MLP neurons of a small language model. Each row is named by its layer, matrix (up: input weights) and neuron, and shows model dimensions 202-265. Each number is 128 + 32 x the weight over its row's rms, rounded and kept within 0 to 255.
A block is one neuron, or neurons of one layer that tend to fire together. Before each block is what it responds to, as a language model described it from the Wikipedia text at the highest values.

Description: The slash between degree-minute-second and decimal coordinates in place listings (46°35′46″N 120°31′46″W / 46.59°N), plus weak scattered hits on section headings and years like 201.
L7.up1223 [120 159 125 200 110 120  66 179 122 131  77 103 117 144 141 147 129 142 121 132 134  97  93 125  78 122 119 142 125 137 109 147 131  90  95 195 101 126 122 151 152 114 142 105 164 114 142 167  79 194 164 143 138 134 131 130 132 105 108 133 190 112 148 130]
L7.up1571 [131 157  99 183 148 121 135 135 155 106 118 150  95 114 171 167 135 129 106 174 148 122 124 172 155 162  73 157 142  80 134 103 183 143 139 206 168 139 150 103 162  95 142  93 107 102 132  98 140 153 108 138 148 126  69 141 162 106 134 115 138 165  84  30]

Description: Function words right before an upcoming verb: infinitival to after verbs or adjectives (designed to, thought to, able to), relative that/which/who, adverbs like also, not, typically.
L9.up1378 [137 164 153  77 120 106 179 186 112 119  94 129 151 130 161 139  79 139 179  89 125 119 135  39 166  93  94 184 193 162 137 169  96 155 131 157 187 113 116 117 168 110 190  59  96 115 145 170 148 125 166 122 111 138 143 145 182 134  55 208  99  78 149 106]
L9.up1506 [106 152 120 122 141 158 108 149 183  99 107 179 157 180 142 151 146 131 131  70  61 107 155 136 118  99 108 102 146 109 117 145  95 115 132 135 155 117 160 165  91  67 166 139 121 104 108 100 153 130 109 113 155 175 106 148 130  97 119 156 137 144  83 187]
L9.up1746 [ 80 155 162 138 188 136 151 208 115  78 121  81  77 129 100  97  93 177 139 107 138  97 120 159 172  96 140 172 140  76 113 171 121 102 105 141 157 116  92 149 136 127 122 120 132 114 111 133 136 157 141 146 114 177 112 128 156 188 120 182 195 126 124 110]
L9.up2345 [ 75 106 149 149  81 160 146 110 126 176 143 150 140 107 117 111  94 112 127  86 108 160 105 109 121  57 141 141 157  96 134 172 130 123 122 107 136 136 164 131 154 119 151 166 110  79  97 118 108 126 136 113 112 186 137 188 127 118  56 144 112 116 127  99]

Description: Column-header words in the first row of Wikipedia tables naming a person's role, such as Director, Writer, Candidate, Rider, Athlete; weaker on other header cells and list boundaries.
L7.up2288 [174 147 129 164 202 149  98 157  88  98 114 137 107 216 141 153 113 105  92  95 136 100  75 108 160  67 137 111 163  82 112 105  78  87 156 169 142 146  74 103 156 138 167  63 119 105 120 126  95 141 119  95 136 162  81 119 188 108  79 162 102 102 130 140]
L7.up2968 [112 113 130  91 206 167  46 102 124 130 163 157 154 166 100 103 107 188  83 101 121  72  97  90 158  97 143 157 117 124 128 121  85 152 114 130 138 108 139 140 189 110 202  70 107 147 102 100 114 131 179 113 100  87 154 208 166  95 111 108 144 132 101 215]

Description: Mainly the Candidate column header in Wikipedia election-result tables, after Party or at row start, plus weak scattered words (album, away, above).
L2.up862 [139 135 139 171 110 114 169 119 117 112 119 116 141 131  94 104  95 130  53 148 138  95 115 107  68 121 137 175 124 125 114 119  87 221  94 203 162 147  86 125 191 154 124 137  98  99 127  98 159 116  93 146  92 139 137 139  10 170 100 102 141 160 111 146]
L2.up876 [114 154 117 156 173 107 113 162  96 164 127 111 112 138 152 131  98 133 108 163  95 113 137 163 102  97 130 155 106 150 103 175  70 145 146 138 218 137 101  89 139  83 150 104 142 125  65 110 125  97 159  99 101 123 115 101 171 151  92  89 197 119 102 141]
L2.up1048 [117 164 136 123 149  85  78  83  67 150  92 175  91 112 175 114 114 114  88 163 114  99 181 131 125 134 174 137 158  50  54 149  76 149 124 204 126  89 102 116 123 160 125 169 104  93 137  77 140  99 158 177 138 138  83 204 121 132 108 165  75 144 177 119]
L2.up1165 [159  85 129 184 100 105  72 143 118  76 141  80  87 130 107 120 125 133  97 134 137 113 146 120 109 114 127 182 133 147 140 129 100 179 115 112 145 113  76 124 117 114  92 141  97  78  91 101  97  85  96 145 126  94 115 162 113 166 108 105 127 145  97 141]
L2.up1346 [ 79  97 165 122 137 116 142 137 121 133  80 164 110 111 127 129 113 115 104  95 127 119 198 106 113 152 119 130 175 154  62 167 146 126  92  96 177 126 118 186 113 123 124 116 132 119 122 128  93 125 133 162 158  59 101 229 127 143 114  64 156 137 126 117]
L2.up1399 [108 150 119 143 109 130  90 104 112 163 113 185 101  98 178 162 111 111 116  99 148  84  92 135 156 116 179 190 120 174  42 131 104  64 206 172 156  35 132 178 149 153 131 123 110 139 159  89 153 140  96 105 104 168 127 159 116 100 112 102 142 210 148 129]
L2.up1465 [107 181 130 140  66 129 138 124 120 169 111 120 186  82 183 132 157 128 106 150 144  94  99 132 105  90 168 169 107 211  51 126 104 156 114 113 138 157 126 139 133  62 156 133 173 142 141 128  82 112 167  93  95 120 117  92  96 188 129 154 170 150 156 116]
L2.up2612 [111  67 134 249  91 133 111 157 120 148 159 161 103 116 173 163 143 111 103 134 140  72 135 130 115 113 155 191 139 148  37 176 130 133 120 180 179  73  66 180 141 111 130 138  87 174  95 118 116 102 117 170  88 145  74 106  86 196 105 109  84 178  93 157]

Description: Word right before an expected passive past participle: forms of be (be, was, been, being) or adverbs like newly, later, originally, previously.
L9.up289 [182 168 164 133 104 118 135 143 118 166  78 145 125 184 114  90 100 136 169 130  80 173  82  85 151  80 151 123 123 122 175 141 124 187 133 106 155 131  58 131 153  72 228 150  56 117 148 126 118 169 165 111 122 135 109 177 222 184 129 109 127  74 175  97]
L9.up416 [145 107 119 108 106 155 121 188 132 194  88 134 124 137 109 179 132 146 136 144 148 156 113  88 100 141 132 146 171 150 127 148 110 160 120  93 151 129 132  78 203  81 158 114  69  86 126  97 150 149 120  78 140 179  78 145 111 116 135 165 121 123 159 124]
L9.up1562 [148  83 167 117 117  83 133  98 150 187 165  97 125 170 100 136 111 134  26 119 129 152  68 133 107 120 113 197 127 103 176 117 102 205 138 157 164 117 114 166 145 122 136 159 122  81 111 154 125  99 102 102 166 160 145 127 147  80 149 134  91  90 169 125]
L9.up2565 [120 150 181 154  96  67  90 153 152 160  53 123 119 131 187 192 131 179  91 153 132 101 148  97 104  82 137 174 126 154 128  95 137 143  95 154 124 161 118 147 172 113 135  74  80 145  72 116 141 170 138  90 130  92  59 207 112 148 157 127 164 106 163  96]

Description: First word piece in the verb slot right after a subject, relative pronoun or "to": verb starts (sl-ipped, rep-el, fl-opped) or pre-verb adverbs (also, eventually, typically).
L7.up1218 [ 97 148 164 140 112 160 154 147 133 109 122 187 121 177 181  85  83 115 119 162  99 121 147 139 127  94  85 129 151  82  95 182  95 154 154 130 173 149 169 141 126 109 139 132  67  58 100  96 199 173 151 125 132 111 133 162 140 111 110 127 171 132 165  71]
L7.up2705 [108 118 137 126 124 121 126 128  51 110 140 122 129 163 142 122  99 111 100  83 118 147 153  88  92 132  70 140 155 101  88 151  70 159 147 182 138 103 131 122 152 107 139 155  54  91 139  97 103 178 116 126 105 106 121 177 134 140 130 152 128  92 174 122]

Description: Mostly hedging adverbs like typically and normally after a subject or which, plus weaker discourse words such as However, originally, once.
L2.up138 [141 181 158  78 143 123 150 131  91 141  36 142 139 109 156 156 106 172  82  98 108  93 129 124  89  84 102 172 159 156 177 161  58 156  72 137 103 148 109 119 162 150 177 136 171  99 128 136 126 140 192 168 112 138  91 176 113 105 130 110 158 100 176 105]
L2.up196 [135 133 142 116 141 144  97 182 119 130  55 151 134 150 145 135  78 130 167  77  87  72 151 129  81  45 109 149 104 145 154 167  98 162 126 164 129 139 118  94 131  83 195 134  88 130  82 146 163  88 209 101 143 193 155 118  86 121 130 176  82  76 166 131]
L2.up212 [172 156 155  77  98 105  93  94  50 109  85 124 122 105 127 115 106 189 140 158 114  97 104 141 173 126  65 108 181 108 160 123  65 162  79 105  79 163 128  76 142 171 130 106 115 109 113 104 132 127 138 107 137  80 123  98 124 114 184 105 137  52 120 105]
L2.up250 [128 160 128  98  97 164 155 149 115 138 119 130  96 148 157 140 147 167 130 110  84   0 173 166  34  81 116 154 198 139 165 155  87 133 146 196  58 144 152  97 158 133 151  89 112 150 123 100 155 127 180 143 140 170 156 168 115  95  90 122  53 142 136 124]
L2.up304 [100 178 145 117 106 112  97 142  90 127  73 122 105 109 171 136 122 173 135 119  98 106 211 131 112 114  81 120 165 122 183 172  30 140 125 165 127 132 147 107 156 123 162  91 122 153 150 145 135 128 171 133 196 172 112 144  96 138 139 121  75  98 143  80]
L2.up1447 [106 183 164 115 140 147 132  92 138 151 146 115 195  88 124 142 110 129  98 138 111 123 191 116 148 149 119 141 113 151  97 130  65 115 168  85 134  60 143 140 105 153 116 156 160 120 119  79 121 103 106 103 157 172 129 211  68 147 145  86 170 141 157 109]
L2.up1946 [122 141 101 147 140 122 161 129 105 118  65 143 124 118 128 124 120 160 118 116 110 127 136 109 149 166 137  93 190 192 188 149  89 157  75  33 116 149 139 117 106  83 174 130 140 205 169  92 169 143 126 122 139 141  98 104  83 166 150 108 123  95  99  78]
L2.up2221 [167 122 142  73 158 144 121 121  77 144  79 113 123 139 142 115 100 149 176 148 127 145 109 131 132 122  77 163 181 126 114 139  62 176  58 138 118  82 144  56 129 171 113 119 135 133 109 156 109 117 204 121 140 137 111 142 109 133 167 125 207 168 142  85]

Description: Nouns naming a role or relation that open a linking phrase, usually before of, as in a member of, as part of, one of, due to.
L9.up817 [153 107 150 148 174 105  88 158 104  94 158 151 147 140 130 154  95 194 127 136  96 104 117 107 155 130  85 135 138 141 161 134 122 113  96 132 125 207  94 127  93 103  81 104  70 117 144 136 169 136 152 121 108  91  88 120 105 113 165 122 133 141  78 104]
L9.up947 [145 135 175 102 144 163 153 106  75 129  67 190 149 140  86 121 150 172 179 147 110  97 112 125 127 150 115 107 149 131 132 119 111 169 152 161 145 138 154  85 151  40  78 116 102 137 109 109 193 146 165 145 134 195  91 150 140  95 179 140  87  89 144 165]
L9.up2148 [151 131 109 100 138 140 114 189 175  87 104 119 102 135 146 160  67 206 103 116 130 157  83 125 143 143 116 164 178 114 161 138  53 126 132  86  91 166 116 110  81  68 160  59 100  91 144 139  94  86 155 125 156 107  83 159 103  81  86  90 118 132 109 134]
L9.up2485 [124 126  92 191 119 187 131 126 142  50 116 140  97 139 148 127  75 167 157 130  64 169 118 124 151 168 142 162 169 106 141 107 124 100 163 201 126 194 100 127 100  93  94 110  95 139 128 212 100 160 126 112 125 118  90 159 143  82 145 133 163 112  99 161]